config = dict(
    hidden_size=192,
    hidden_act='squared_relu',
    rope_theta=10000.0,
    qk_norm=True,
    bias='none',
    parallel_block=False,
    extras=['capped logits'],
    init_std_up=0.0284,
    learning_rate=0.0164,
    warmup_steps=20,
    schedule='wsd',
    batch_tokens=131072,
    dataset='wikipedia_en',
)
MLP neurons of a small language model. Each row is named by its layer, matrix (up: input weights; down: output weights) and neuron, and shows model dimensions 16-143. Each number is 128 + 24 x the weight over its row's rms, rounded and kept within 0 to 255.
After each neuron's rows, "fires on" lists the tokens most often at its 100 highest values on Wikipedia text that the model never trained on.

L5.up461 [113 161  75 108 124 161 160 102  93 142 128 133 182 152 125 151 128 138 132 161 127 132 109  79 153  94 143 120 134  94  95 131 159 108 153 120 124 141 142 169  96 130 146 157 134 113 115 143 152 120 144 134 140 123 111 111 153 133 123 133 127  94 110 146 140 102 108 113 120  85 157 103 177 151 114  69 136 121 123 144 137 158 128 134 134 120 154 128 156  98 113 104 122  90 137  84  69 114 150 137 124 110 135  83  93 130 147 117 127 155 134 122 111 128 163 110 139  87 157 133 144  99 133  95 128  98 122 151]
L5.down461 [135 123 139 106  58 114 142 161 136 173 142 130 105 130 160 132 123 130 157 176 143 130 110  92 156 138  91 170  95  92 130 149 118 149 120 120 120 136 163 148 144 100 103 124 171 182 101 102 153 105 120 125 130 149 106 155 149 133 171 144 143 121 149 136 123 137 131 107 117 132 135 166 123 134  99  94 128 103 132 130  76 135 114 168  87 120  98 153 130 123 147 111 120 117 138 144 154 145 122 120 120 150 153 186 132 113  84  82 157 139 137 107 151 121 156 129 119 108 141 124 147  75 123 113 132 193 145 120]
fires on: " \"", " '", " “", " (", "/"

L2.up694 [110 165 134 106 109 124 149 104 152 147 141 127 146 149 110 159 113 118  97 125 152 190 128  76 167  77 120 134 128  94 149 112 136 120 123 148 120 102 146 156 100 127 160 141 110 126 103  94 138 165 128 124 159 108 137 130 135 123 138 133  80 163 105 108 109 128 122 129  90 108 130 131 188 145  95 100 137 118 140 162 136 148  86 146 137 133 140 133 154 123 103 135 144  90 118 157  37 135  98 138  62 152 153 123 162 154  99  61 111 128 173 134 129 107 126 105 135 139 130 120 146 110 148  84 132 139  91 136]
L2.down694 [128 123 110 137 127 156 115 142 105 168 150 133 132 161 144 102 144 142 161 191 158 104 162 131 145  91 124 127 134  96 120 101 125 155 143 147 121  90 118 155 140 102 164 114 143 142 143 121 110 116 130 140 171 121 134 136 128 141 134 148 130 144 155 132 181 104 128 122 104 118 154 137 171 132 164 125 120 131 176 160 129 116 156 132 109 107 114 101  87 136 164 161 123 141 141 110 135 145 118 129 106 149 127 162 117 115 135 122 140 113 127  93 140 149 109 122 124 114  91 110 143 165 128 181  88  67 141 139]
fires on: " \"", "er", " “", " after", " following"

L5.up407 [ 79 125 149 128 129  94 138  87 114 120  83 168 139 151 121  98 178 137 160 185 120 114 132 137 154 150 118 140 123 137 143 119 163 131 128 108 136 163 143 129 133  96  85 105  99 110 144 115 157 115 123  99  95 132 130 124 123 138 115 106 143 155 126 137 131 106 147 103 142 154 115 163 151 128 126 149 158 193  95 104 114  86 139 114 160 112 112 144 102 110 112 146 114 109 141  99  88 146 103 122 159 120  87 153  90 112 128 137 134 107 123  86 172  94 147 123 171 133  96 123 147 116 127  94 128 119 167 108]
L5.down407 [145 113 122 136 147 131 170 160 122 162 137 103 145 131  87 107 148 126 125 147 160 125 171 114  62 145 113 128 114 124 152 131 134 166 167 157 129 147 110  94 138 110 161 146 116 135  85 129 155 109 166 143 153 120  84 137 131 130 100  71 116 162 139 156 115 125 115 134 131 155  84 118 142 113 133  96 119 177 108  89 190 133 145  99 130 111 132 152 112 124 148 103 137  94 116 112  93 129 116 153 143 143  94 106 144 148  95  81 186 104 128 128 124 106 111 105 136 160 158 139  95 128 135 112 150 123 114 115]
fires on: " was", " re", " first", " and", " on", "-"

L5.up661 [166 158 117 147 164  97 108 124 179  92 120 116 110 161 178 133 144 159 172 129 169 130 116 142 147 128 132 117 123 140 121 103 126 116 173 139 131 123 116 132 115 131 174 126 131  88 138 121 107 118 156 112  73 146 119 136  75 138 132 112 129 140 124 112 137 140 121 113 121 139 126 107 138 133 112 118 143 123 149 143  87 126 127 124 117 183 113 132 122 106 138 108 118 155 132 112 100 139 145 117  77 127 106 118 121 128 131 141 174  93 164 136 143 140 182 140 113 100  87 125  96 148 104 148 169 151 116 129]
L5.down661 [114 124 142 155 139 113 111  74 149 106 151 129 106 171 119  86 136 186 127 164 163 129 108 113  93 140 125  86 138 151 139 123 155 101 212 171 105 129  96 124 122 162 136 101 112  97 113 136 156 119 142 146  98 125 112 128 135 120 129 130 163 150 130 151  98 151 169 121 104 137 149 145 133 151  80  93 114 135 154 155 140 152 154 128 133 121 142 119  92 154 105 132 140 112 123 124 107 111 133 132 116 111  98  91 138 109 139 112 143 131 136 139 139 127 121 106 111 117 128 127 105 125 101 114 139 119 100  93]
fires on: " in", " (", " December"

L2.up659 [129  97 121 122 156 166 109 108  86 132 149  98 121 129 149  72 125 127 130 118 161 129 100 140 149 100 143 136 162 101 137 150  99 130 102 144 116 126 118 118 118 133 110 143 125 142 105 142  78 161 144 116 103 159 126  88 118 122 133  76  75 111 101 157 108 151 151 121 113 109 146 100 114 112  79 118 157 125 136 166 101 126 122  94 114 173 107 126 127 127 154 120 127 150 154 167 138 126  89 107 141 113 112 159 116 103 136 123 130 143 140  99 153 133 100  86  92 137 116 102  90 100 157 117 127  96  87 171]
L2.down659 [137 110 131 191 151 115 100 112 146  86 170 133 129 124 116 143 102 137 108 174 141 139 126  87 162 135 106 142 106 158 144 116 130 165 170 134  93 127 135 143 130 111 153 151  95 142 143 161 102 112 138 145 127 123  78 117 116 105 106 134 129 119 138 111 150  90  98 137 139 122 124 163 157 135 114 112 123  92 153 110 165 148 145 164 123 115 121 109 104 142 113 126 140 110 108 167 102 117 160 165 108  88 124 100 113 103 120 156 106 137 117 143 146 121 113 142 154 129 132 114 111 132 126 168 109 155 137  90]
fires on: " (", " before", " children", " =", " who"

L2.up468 [181 127 112 141 127 153 156 104 118  86 108 123 103 102 118 168 132 145 170 144 180 125 121 122 117 132 146 147 141 146 151 125 127 162 110 130 163 134 135 111 163 121 136 160 142 198 134 170 125  93 111 156 120 128 115 108  94 132 126 102 126 128  82 106 120  87 131 131 121 146 112 114 150 119 116 161 127 104 170  54 107 104 157 134 113 151 109 131 143 109 155 169 130 165 140 111 124 156  66 122 139 124 140 142 145 138  92  99 144 126 111 131 101 138 138  97  96 100 103  81 108 147 157 155 115 106 142 106]
L2.down468 [100 180  92  55 144 145  76 106 137 102  93  73 165 136 122 181  97 148 109 124 125 167 120  88  84 106 120 166 154 118 112 111 130 121 142 165 142 109 134  99 101 122 156 125 120 149 137 159 135 103 137 123 159 114 145 157 116 141 123 138 124  92 144 127 138 106 116 132 140 109 105 137 126 120 104 124  99 151 131  95  86 118 151 131 101 121  91 153 129 119 131 100 152 135 150 144 102 173  97 130  94 143 134  98 119 138 147 131 139 152 124 128 168  85 139  97 135 134 120 127 133 102 129 146  87 104 147 118]
fires on: "-"

L5.up382 [ 90  83  88 111 167 111 122 148 200  92 152 153 122  93 133 141 107 128  76 114  96 129 122 134 146 126 114 107 114 123 106 158 153  69 157 117 145 165 135 132 119 132 149 168 137 130 126  96 135 119 150 169 137 135 112 111 109 113 127  78 136 143 139 155 129 155 137 127 130 136 101 106 135 148 126 127 112 137 131 121 124 106 127  85 119 168 135 156  60 129 130 117 147 107 146 136  89 139 129 154 129 173 160 125 157 138 101 126 129 117 136 123  82 122 123 119 140 104 122 122 124 143 159 138 112 169 128 135]
L5.down382 [ 93 148 172 153 148 137 162 160 125 112  94 120 143 126 125 115 116 135 135 149 121 130 121 109 142 135 170 133 137 166 120 128 168 102 122  90 130 138 129 125 116 157 101 119 114 129 146 136 127 140 131 110 156  94 153 148 139 142 115 130 149 176 129 103 151 145 153 194 147  99 146  93 138 152 161 115 152 131 158 112 141 133 122 150 150 114 146 123 140 135 140 142 156 100  68  99 141 130 148 129  83 163 139 116  97 112  69 142 128 115 136  89 124  96 112 131 159 126 158 132 143 102 114 128 151 126 110 124]
fires on: ")", "-", " |"

L2.up50 [133 167 143 120 109 131 146 110 131 132 155 139 103 140 114 135  95 127  79 139 108 164 185 115 118  82 144 158 100 115 135 170 189 139 126 133 168 126 149 178 104 125  97 104 158 113  83 108 136 120 142 150 153 140 124 139 142 158 147 125 130 152 110 131 155 130  95 114 133 111 124  86 125 144 117 104 128  97 147 152 157 173  95 144 115 199 130 102 148 159 140 120 144 139 133 120 114 163 156 170 158 106 148 123 130 167 157 123  97 132 165 129 147  54 145 123 120 102 112 105 131 125  87 133 142 143 124 206]
L2.down50 [174 116 134 143 125  80  98 163 160 134 117 114 121 114  71 152 145 134 119 125 137 147 114 158 102 114  87 139 114 213 144  99 142 169 157 134 145 117 159 108 104 112  93  94 142 157 155 116 141 126 142 130 131 101 140 127 111 129 162 140 143 119 155 142 126 164 176 126 117 113 137 104 115 172  93 133 172 161 171 146 132 188 113 104 133 125 105 134 127 115 140 151 102 129 122 140 102 116 121 120 134 166 123 100 132 127 122 166 125 110 139  94 147 157 122 158 105 113 105 157 150 151  91 154  87 170 146 137]
fires on: "th", " years", "s", " 19", " 17", " 20"

L5.up408 [167 145 112 124 138 149 138 148 151 111 105 137  96 153 197 147 142 124 118 181  91 143 108  87 179 159  69 150 137 110 132 129 151 159 136 141 103  85 138 166 129  83 120 118 126 135 162 121 117 117 162 109  92 125  97 180 166  90 147 150 119 123  73 108 116 103 146 169 182 114 107 123 106  99 149 112 132 111  89 100 132 127 144  87 108  87 154 123 138 139  90  84 140 122 131 108 143 129 138 146 100 177 159 112 125 115 127 125 118  92 124 144 153 136 133 156  92 160 138 149 115 130 143 132  89 141 130 125]
L5.down408 [116 161 122 108 136 172  94 136 155 153 142 184 160 170 131  93 112 113  87 153  98 166 114 129 127 153  93 106 123 119 161 140 152 113  67  79 113 117  83 116 120 150 148 173 102 125 119 128  86 149 125  92 166 148 171 105 171  94 148 130 112 142 110 151 118 140 111 116 126 125  75  99 121 116 165 163 171 107  96 126  91 149 120 120 120 123 120 150 127  92 125 147 125 129 133 153 134 104 117 134 118 134 116 111 129  91 136 153 145 140  99 114 137 164  84 138 167  95 111 132  86 122 147 153 127 126 142 119]
fires on: " .", " the", " Species", " is"

L2.up664 [195 121 107  40 101 124 127  80 125  99 148 136 119 133  94 122 150 124 182 139 105 126 149 102 138 124 127 130 138 126 138  96 107 159 134 132 150 111 144 123 119 133 100 147 142 144 124  82 143 114  96 112 147 102 123 123 115 160 138  65 135 132 151 101 145 140 122 104  98 109 134 146 134 141 136 114 105  93 168 101 148 146 136 134  98 117 121  78 105 127  76 104 156 134 116 172 132  81 112 109 152 121 192  88 115 107 152  98 113 140 140 110 141 122 121  81 117 156 130 159 127 108 131 130 125 121 107 143]
L2.down664 [126  91 141  96 143 133 115 111  96  65 131 101  96 139 105 141 130 176 145 148 167 119 113  93 159 184 138 120 156 106 116 130 128 112 147 131 144 156 110 133 129 115 124 134 142 136  90 101 143 124 124 129 154 125 125 101 119 133 142 155 163  88 132  84 143 103 163 104 142 109 171 163 116 103 118 148  77 173 122 162 131 146 124 153 112 150 106 103 143 156 129 113 128 136 141 131 137 151  85 148 140 133 146 137 127 143 168  93 146 124  76 172 145 149 121 150 154 130 100 109  94  82 108 140 138 111 158 130]
fires on: " -", " —", " –", " +"

L5.up90 [169 168 112 149 165 145 147 196 131 131 131 153 134 180 154 127 149 161 122  98  96 160 123 115 139 104 165 106 130 121 112 140 119 138  57 123 121 120 143 125 128 145 129 115 134  99 160 155 145 143  99 132 113 134 167 195  89 138 157 159 115 122 116 114  96 113 113 106 105 101 104 104 161  87 138 110 136 123  52  92 141 137 103 124  93 125 123  94 130 138 109 186 160 112 125 103 128 163 130 124 124 131 144 145  99 143 169  81  88  96 131 130 146 117  97 163 112 120 153 124 106 110 142 141 107 140 136 115]
L5.down90 [142 164 148 133 111 117 140 148 146 170 108 107 145 131 140 122 131 112 168 125 126 115  69 100 156 147 143 127 128 110 132 149 116  69 145 138 151 126  80 149 131 127 126 105 146 133 144 156 194 160 116 152 143 117 142 140 132 126 111 128 111 150 157 115 148 153 128 125 170  88 135 158 122 152 114  99 158 144 137 130 103 123 150 156  94 125 107 156 105 118 103 149 153 172 111 150 104  91 135 115 168 167 126 132  98 134  85 132 127 147 108 100 125 119  90 122 123  97 116 139  45 106 132 129 138 136 135 132]
fires on: ".", " Species"

L5.up729 [145 152 133 169 105 100 122 148 135 107  75 144 112 174 148 132 107 111 109 134 119 101 143  86 100 138 145 110 179 168 122 116 118 124 138 135 160 107 121 134 111 140 116  98 160 115 127 108 131 122 170 123  93 158  93 124 120 180 126 133  93 171 107 122 129 110  98 103 132 101 112 151 131 144 130  78 116 123 123 152 129 129 118 100 109  97 109 146 136 146  73 121 136 127 129 125 125 126 141 116 130 105 117 141 132 125 100 113 135 126 197  88 132  81 141 118 117 143 123 108 113 126 176 129 147 121 115  79]
L5.down729 [170 133 116 136 144 132 168 137 130 151 130 173 120 125 110 140 153 149 138 132 164 135 140 125 109 183 148  96 119  99 147 165 121 173 146  99 145 119 103 189  93  90 140 114  90 118  66 136 106 139 155 131 104 189 145 140 144 112 157 125 139 108 130 119 124 133 144 104 122 130 135 132 117 114 130 118 141 139 114 183 129 169 126 135  92 200 149 139  85 109 137 117 166 159 131 108 141 121  84 123 121 113 138 132  86 146 142 105 138 143  99 150 151 145 105 175 108 124 127 128 105 173 145 103 138 143 159 107]
fires on: " in", ",", " early", " January", ".", " May"

L2.up166 [104 127 158 112 115  99 142 133 108 101 143 111 102 100 120 160 138 119 146 125 141 127  77 152 171 138 168 155 158 125  53 105  99 157 148 119  96 124 108 141 135 133 139 131  87 140  87 130 121 174 120 134 100  96 125 108 114 135 121 111 109 103 105 104  84 133 123 134 126 118  90 116 111 130 107 160 130 105  81 151  98 104 100 148 114 117 163 130 136 112 154 137 142  82 149 125 111 144  81 143 114 137 120 133 145  96 114 136 162  85 129 118 154 127 152 147 121 156 121 139 141  91 136 136 136 130 130 164]
L2.down166 [149 144  98 116  91 160  73 101 134 160 142  92 132 101 114 182  97 112 152 124 114 150 108 121 118 123 123 103 135  94 122 132 137 118 147 141 112 106 107  99 144  94 158 122 100 170 166 122 115 144 125 160 173 111 119 152  91 153 129 141 124 121  98 169  61 132 145 113 117  94 112  84 124 123 131 154 141  99 143 122 110 108 115 122 107 119 151 125 127 140 158 101 113 102 121 121 137 122 145  92 105 126 177  80 125 170 140 177 137 135 124 170 124 113 123 146 154 109 166 153 146 121 147 128 102 123 127 112]
fires on: " and", " of", " or", " its", " to"

L5.up55 [124 144 151 130 188 173 193 103 133 104 116 152  85 117 136 129 120 137 104 103 146 152 158 148 121 148 126  82 175 123 164 128 117 117  96  85 120  96 153 134  98  91 115  96 140  84 117  74 125  94 133 172 123 121 121 141 142 153 118 115 130 137  93 116 151 145 130 112 164 147 157 138 154 130 124 137 146 142 141 146 112 128 151 111 147 132 111 161 158 105  96 117 150 129 101 121 121 116 128 153 149 126 162 145 131 136 112 147 154 145 120 136 127 103 158 110 125 119 115 183 141 157 146 151 140 103 136 128]
L5.down55 [ 90 144 103 143 152 121 119 121 134 151  60 109 160 130 158 125 105 118 111 181 116 131 137 147 134 128 105 172 124 155 110 140 119 125 142  69 126  87 105 165 131 130 137 136 121 135 164  80 100  98  96 137 114 120 140 137 100 154 157 132 125 152 143  80 105 132 121 150 111 129 129 117 154 145 177 142 108 154 144 134 129 152 118 135 116 143 112 166 126 116 132 106 134 120  93 111 136 132  76 137 120 154  94 139 121 102 113 155 123 119 122 130 130 128 155 117 100 111 111 171 148  87 134 154 141 145 103 142]
fires on: " first", "th", " second"

L2.up338 [131 112 149 123 124 103 129 134 154 120 162  97 144 168 146 115 115 124 100 115  83 121 130 123 107 143 140 163 110 160 149 160 127 140 140 159 131 128 141 132 128 134 138 123  88 138 100 147 160 145 146 161 129 144 122 135 120 132 147 114 140 127 124 157  81 118 118 143 161 134 118 127 136 140 178  91  74 124 156  95 117 169 134 126 152  81 160 107 124  93 160 128 125 146 140 107 116 130 164 148 144 130 151 119  61 132 116  99 138 119 132 149 124 129 128  91 112 138 112 197 103 112 130 127 151 158  81 142]
L2.down338 [148 132 107  92 107 112 121 167 144 119 145 110 120  87  98 127 137 122 109 120 155 111 138 110 131 129 139  70 104 133 159 117 111 121 141 145 139 160 136 103 153 148 124 127 151 143 122 128 160 137 101 140  97  85 137 155 101 170 126 125 140 153 121 105 122 118 153 117 137 163 144 151 110 124  83 127 154 130  99 101 143  97 115 139 161 115 134 141 125  87  86 120  78 151 115  93 122 156 103 110 146 147  89 130 131 109 145 153 175 111 140 154 139 132 137 158 120 119 136 115 121 117 134 144 141 177 132 136]
fires on: " of", " ==", " a"

L2.up226 [114 157 130 156 123 116 145  97 116 126 148 142 216 137 127 159 153 158 150  69 140 145  88 159 141 144 150 126 170 128 110 145 149 116 111 114 126 158  90 111 122 114 149 129 113 156 114 123 127 120 101 175 109 162 134 119 115 108 121 126 132  69 167  74  99 101 126 136 150 126 117 143 133  97 105 154 132 115 144 121  97 118 130 124 163 114 114 163 138 118 160 133 124 108 109 167  85 144 112 126  94 161 114 125  91 163 118 157 129 110 132 137 132 127 151 114 108 127  88 157 110  99 125 139  95 115 176 124]
L2.down226 [ 63 141 162 148 123 130 115 119  97 112 179 107 127 130 142 168 123 123 116 113 110 162 125 108 122 109 157 119 134 120 141 126 114 138 139 103 121 120  91  98 170 103 146 117  83 146  91 101 135 163 136 135 164 130 131 122  91 164 150  93 129 160 150 132  82 105  96 159 172 153 141 118 133 156  99 131 144  95 174 143 141 123 154 138 112 108 138 136 149 125 165 127 170 130 138 104 123 117  91 175 102 130 157 112 109 116  95 162 120 147 111 101 141 122  88 144  86 113 108 147 113 122 119 149 104 117 128  61]
fires on: "-", " -", " –"

L5.up677 [103 130 115 146  80 143 156 109 163 108 121 151 144 117 105 142 153 156 111  76 134 141 114 135 112 136 142 112 150 142 148 102 107 164  77 110 108 142 128 101 116 135 153 128 169 137  98 133 131  91  80 151 130 123 123 123 109 121 122 107 129 116 173 148 108 137 102 113 118 152 107 128 144  94 100 147 103 132 141  48 101 148 131  92 111 145 116 125 110 148 117 151 157 132  93 174 117 162  94 139 156 159 138 137 150 123 139 127 158 109 146 136 118 115 207 129 160  90 145 123 136 154 104 116  95 131 120 115]
L5.down677 [ 76 125 122 141 142 118 145 138 128 138 128 104 125 156 108 120 163  90  74  79 149 133 120 139  98 154 104 124 111 109 115 121 141 138 197 138 101 118 126 108 177 127 145  93 134 157 149 137 127 129  75 149  97 105 146 198 136 134  97 144 142 125 138  93 118 100 152 158 114 172 122 122 126 164 145 119 110 146 118 166 101 105 200 141  99 146 144 130 114 135 128 109 138 135 150 149  81 122 132 133  85 127  93  91 132 117 108 156 129 161 102 103 125 143 129 136 118 100  94 122  95 148 104 162  80 129  86 119]
fires on: "-", ")", " 1987"

L5.up228 [123 112 139 122  89 109 170 144 123  95 137 166 108 134 174 120 118  55 129 129 150 129 148 136  89 132 126 125 161 118 111 141 140 138 120 122 138 117 119 147 103 151 106 132 138 155 121 143 124  70 176 106 141 134 104 146 189 136 142 122  75 123 162 131  96 144 150 125 141 138 121 118 143  65 158 118 140 105  88 114 130 136  81 103 154 120 106 132 119 108 131 158 182 171 110 122  86 144 142 142 163 144 131 102 109 185  96  85 160 148 103 154 117  96 162 121 119 129 119  91  96  96 132 110 102 173 156 117]
L5.down228 [156 154 130 133 102 127  83  99 129 140 173 143 138  96 148 143 101 121  88 135 166  93 133 127  80 151 147  72 149 109 143 146 126 156 124 148 118 120 104 118  59 100 158 106 170  82  70 124 129 128 143 136 117 132 102 135 137 130  96 133  96 106 145 117 117 139 129 137 153  99 140 146 124  96  99 134 134 118 126 185 130 155 102  91 101 127 127 108 134 157  81 134 140 105 122 143 143 125 121 121 119 141 139  94  79 122 154  99 129 114 147 124 151 107 103 112 108 180 107 165 123 133 129 127 184 115 115 121]
fires on: "),", " a", " Japanese", " was", " American"

L5.up140 [137 100 159  97 157 138 114 129 126 103 135 112 159 147 102 140 112 110 116  80 116 118 149 144 177  85 104 119 180 116 134 129  82 117 128 162 121 161 116 136 128 105 125 181 152 117 130 122 153 114  95  92 107  97 159 112 110 150 167 142  91 159 149 105 133 131  94 132 139  90 106 194 142 138 106 167 150 136 159 118 131 121 153 128  68 146 145 116 155 147 107 142 144 117 131 129  98 107 116 111  61 124 181 100 118 100 128 113 139 154 140 149 104  77  99  98 160 143 112 137 137 120 111  99 133 114 126 131]
L5.down140 [123 173 108 116 123 112 151  86 118 106 149 132 131 159 130 125 117 160 148 130 115 104 146 125 126  84 138 143 155 150 124 143 136 120 153  72 147 144 126 129 134 142 150 165 118 114 142 134 135 154 107  82 131 134 153 112 106 170 158 140 154  97 107 103 134  91 101 100  80 118 181 122 138 110 114 173 141 136 144 156 130 140 143 155 140 112 120 117 136 123  99  79 159 143 172 118 202 138 117 139 111 159 140 154 122 153  86  96 143 138 150 101 138 111 127  94 118 100 126 133 110 158 137 103  79 118 162 170]
fires on: " -", " /", ",", "—", " –", " \""

L2.up13 [227 149 159 143 140 126 136 147 139  75 121 119 124 120 143 100 137  99  83 153 132 124 172 140 143 126 129 150 112 113 102 162 113 131 117 129  89 133 133 123 118 150 135 109  99 118 147 127 167 148 132 125 143 137 122 118  99 119 103 138 166 135 120 120  85 127 112 139 111 134 105 161  85 115 158 119 117  94 169 106  72 131  83 118 105 125 164 131 140  91 129  77 133 112 165 151 131 159 141 125  97 113 113 145 158 174 107 126 175 156 135 157 129 115 139 129  98 144 133 180 135 125 115 125 143 181 116 130]
L2.down13 [143 140 129 112 126 100 129 160 153 124 132 157  91 123 131 125 128 142 142 163 114 121 122 156  80 161 147 140 123 116  96 160 113 149 105 144 145 139 139 121 167 116 118 127 134 108 139 105 129 135 176  97 156 114 104 126 143 109  94 119 157 198 133 160 121 129 144 115 120 145 117 137 134 132 118 125 120 115 110  97 115 133 160 133 143 156 152  60 169 140 123 113 181 157 153 100 140 141 156 134 110 147 126  82 117 146 150 119 156 118  89 138  91 129 105 122 129 136 125 135 116 138 120 165 103 121 122 159]
fires on: "a", " a", "an", "l", " so", "un"

L5.up170 [118  90 131  91 100  47 116 116 131 132  83 102 107 169 119 138 153 138 115 123  61 111 112  98 165 116 120 113 135 118 122 140 126 105  88  98 140 144 122 132 164 112 150 131 138 121 106 109 130 158 121 123 118 124 137 125 129 194 126 120 129  95 105 143  80 145 119 133 153 132 110 110 105  92 119 151 104 193 126 136 135 107  95 126 104 131 122 124 150 117 170 178 105 142 138 105 134 110 114 105 119 100 117 129 109 121 120 151  95 124 138 172 105  72 137 107 123 158 114 104 120 116 137 120 102 121 176 116]
L5.down170 [115  97 148 144  82 119 150 130 114 141 158 122 121 110  82 166 145 175  86 116 144 134  91 105 115 117 121 103 127 136 153 132 134 186 108 122 153 112 112 112 125 116 132 156 150 118 143 109 146 124 126 127 133 118 135 107 109 143 111 132 124 118  95 166 125 157 123 114 141 103 126 135 140 150 122 144 112 165 122  61 122 147 116 113  96 106 151 116  88  97 146 145 112 140 131  87 148 141 137  78 161  84 153 129 110 132 104 116 101 103 137 126  99 116  79 143 124 142 119 131 105 158  93 140 120 145  74 107]
fires on: "-", " was", ":", " brought", " were", " took"

L2.up592 [172 112 124 152 170 157 131 101 112 138 150 125 132 120  73 124 111 106 172 123 142 139 170 128 132 157 120 160 157 125 139 118  89 148 204  82 127 125 158 135  83  99 154 132 130 102 114  73  93 100 122 140 135 113 147 101 114 157 103  92 128 122 138 162 146 166 112  96  88 135  67 132 112  91 114  87 129 134 162 186  79 135 106 156 136  99 111 154 162 121 114  77 127 117 116  99 115 138 131 112 124 126 120 145 111 146 149 120 135 123 129 157 101 106 111 127 114 124 148  64 131 114 181 154  93 128 123 135]
L2.down592 [139 102 115 114 123 140 116  97 122 122 155 122 106  97  73 114 130 153 145 107 144  84 158 155  94 161 147 117 135 115 173 150  86 117 121 147 135 135  94 145 102  72 127 118 150 121 134 136 149 154 130 117 137 114 101 122 138 145 140 134 153 140 108 113 152 128 100 110 153 150 118 137 121 146 130 121 108 146 184  99 110 176 104 112 123 102 125 115 153 125  93 106 132 117 148 136 105 153 116 189 117 141 153 115 124 117 135 142 131 138 112 117 134 161 121 152 114 136 130 107  99 137 107 135 137 150 161  97]
fires on: "ov", "ev", "av", "ow", "of", "iv"

L5.up209 [116 111 131 105 158  85 129 129 119 139 140 139 132 117 167 126 117 137 128 141  83 138 115  93  90 123 162 109 123 121 133 182 141 113 113  95 167 152 144 144 143 127 125 112 117 108 161 140 126 147 118 195 150 158 141 119 114 138 151 139 158 133  94 121 164 134 110 127 129  92 146 117 166 144 130 129 140 165 105 119 138 159 120 119 102 121 144 146 113 122 110 149 130 122 144  98 138 113 102  97 113  91  93 141 131 136  72 135  78 149  62 141 101 156  99 110 146 106  90 119 102 107 135 111 124 120 155 183]
L5.down209 [ 91 136 160 130 118 134 150 141 138 142 106 138 115 152  95 163  76 155 105 159 120 157 136 130 143  97 174  91 164 171 148 171 155 111 139 101 141 102 149 153 142 150  88 113 126 132 129 112 155  81 135 143 125 144  88 170 116 108 176  60 128 174 126 101 107 142 118 135  95 116 117 122 116 132 120  97 147 101 102 104 165 125  69 137 142 116 154 161 132 123 119 108 125 125 118 101 100 123  93  94 124 136 112  96 118  99  93 148 100 122 117  91 133 149  95 126 132 129 102 132  78  95 144 109 126 146 148 125]
fires on: " |", ".", ":", "|", " In"

L2.up126 [133 195 130  89 169  70 125 166 109 149 130 119 123 125 160 137 129 107 111 154 127  77 130 100 128 154 162 124 109 139 161 113 149 137 166 111 137 159 139 177 117 127 147 134 181 157 100 151 160 156 126 138  89 106 118  84  93 130 127 162 114 101 124 117 122 158 126  94 149 128 120 118 131  80 158 149 131 179 118 138 120 128 163 159 136 154 177 190 118 124 127 147 154 168 118 129 121 107 148 177 113 145 150 125 112 120 120 118 137  98 149 194  97 108  89 152 153 107 119 109 101 121 154 145 123 141 136 168]
L2.down126 [123 136 100 117 122 127 128 143 119 170 143 148 107 110 151 158 156 113 110 105 184  97 108 130  99 148 120  80 141 152 229  73 143 121 133 163 123  94 122 121  93 146 111 157 143 132 138  94 109 132  91 136  91  78 128 141 120 154 129  85 133 154 130 124 157 134  99  97 108 120 143 167 130 110 133 124  94 141 148 126 104 159 108 127 132 144 164  76 103  93 108 115 125 142 109 116 122  78 155 162 122  86 136 117 108 141 145 123 158 114  92 123 130 153 115 135 125 156 126 108 104 103 102 152 131 152 150 139]
fires on: " as", " became", " been", " of", " appointed"

L2.up146 [107 104 138 109 126 115 119 107  78 114 134 149 121 104  67 164 114 152 169  77 161 129 111  85 128 106  95 124 134 139 114  94 152 166 133 135  98 121  99 138 137 124 135 108 117 169 126 175  87 128 119 114 137  97  96 131 126 126 132 129 110 109 137 142 131  94 141 121 132 134  95 143 129 120 119 155 160 114 107 128 126 106 144 125  87 127 107 188 148 139 126 139 140 121 113 143 103 133  96 151 114  92 112 153 125 106  80 127 159  98  99 176 129  93 182 104 108 100 168 123 146 104 116  78 100 137 107 162]
L2.down146 [141 149 129 117 115 203 154 138  64 131 143 124 155 166 121 181 112 132 134 139 173 162 128 114  92 130 134 145 129 127 141 115 113 119 145 123 118 147 116 125 156  98 187 111 133 151 154 141 126 147 102 136 149 114  80 155 107 169 138 118 126 121 122 137 133  77 114  89 149 144 160 115 100  90 145 147 140 143 114  87 122 112 159 129 106 110 140 164 154 124 117 111 144 127 146 177 113 158  88 121 162 170 110 134 146 143 163 119 157 139 110 147 134 107  62 106 127 124 114 162 117 116 116 143 109 129 132 111]
fires on: "-", "–", "/"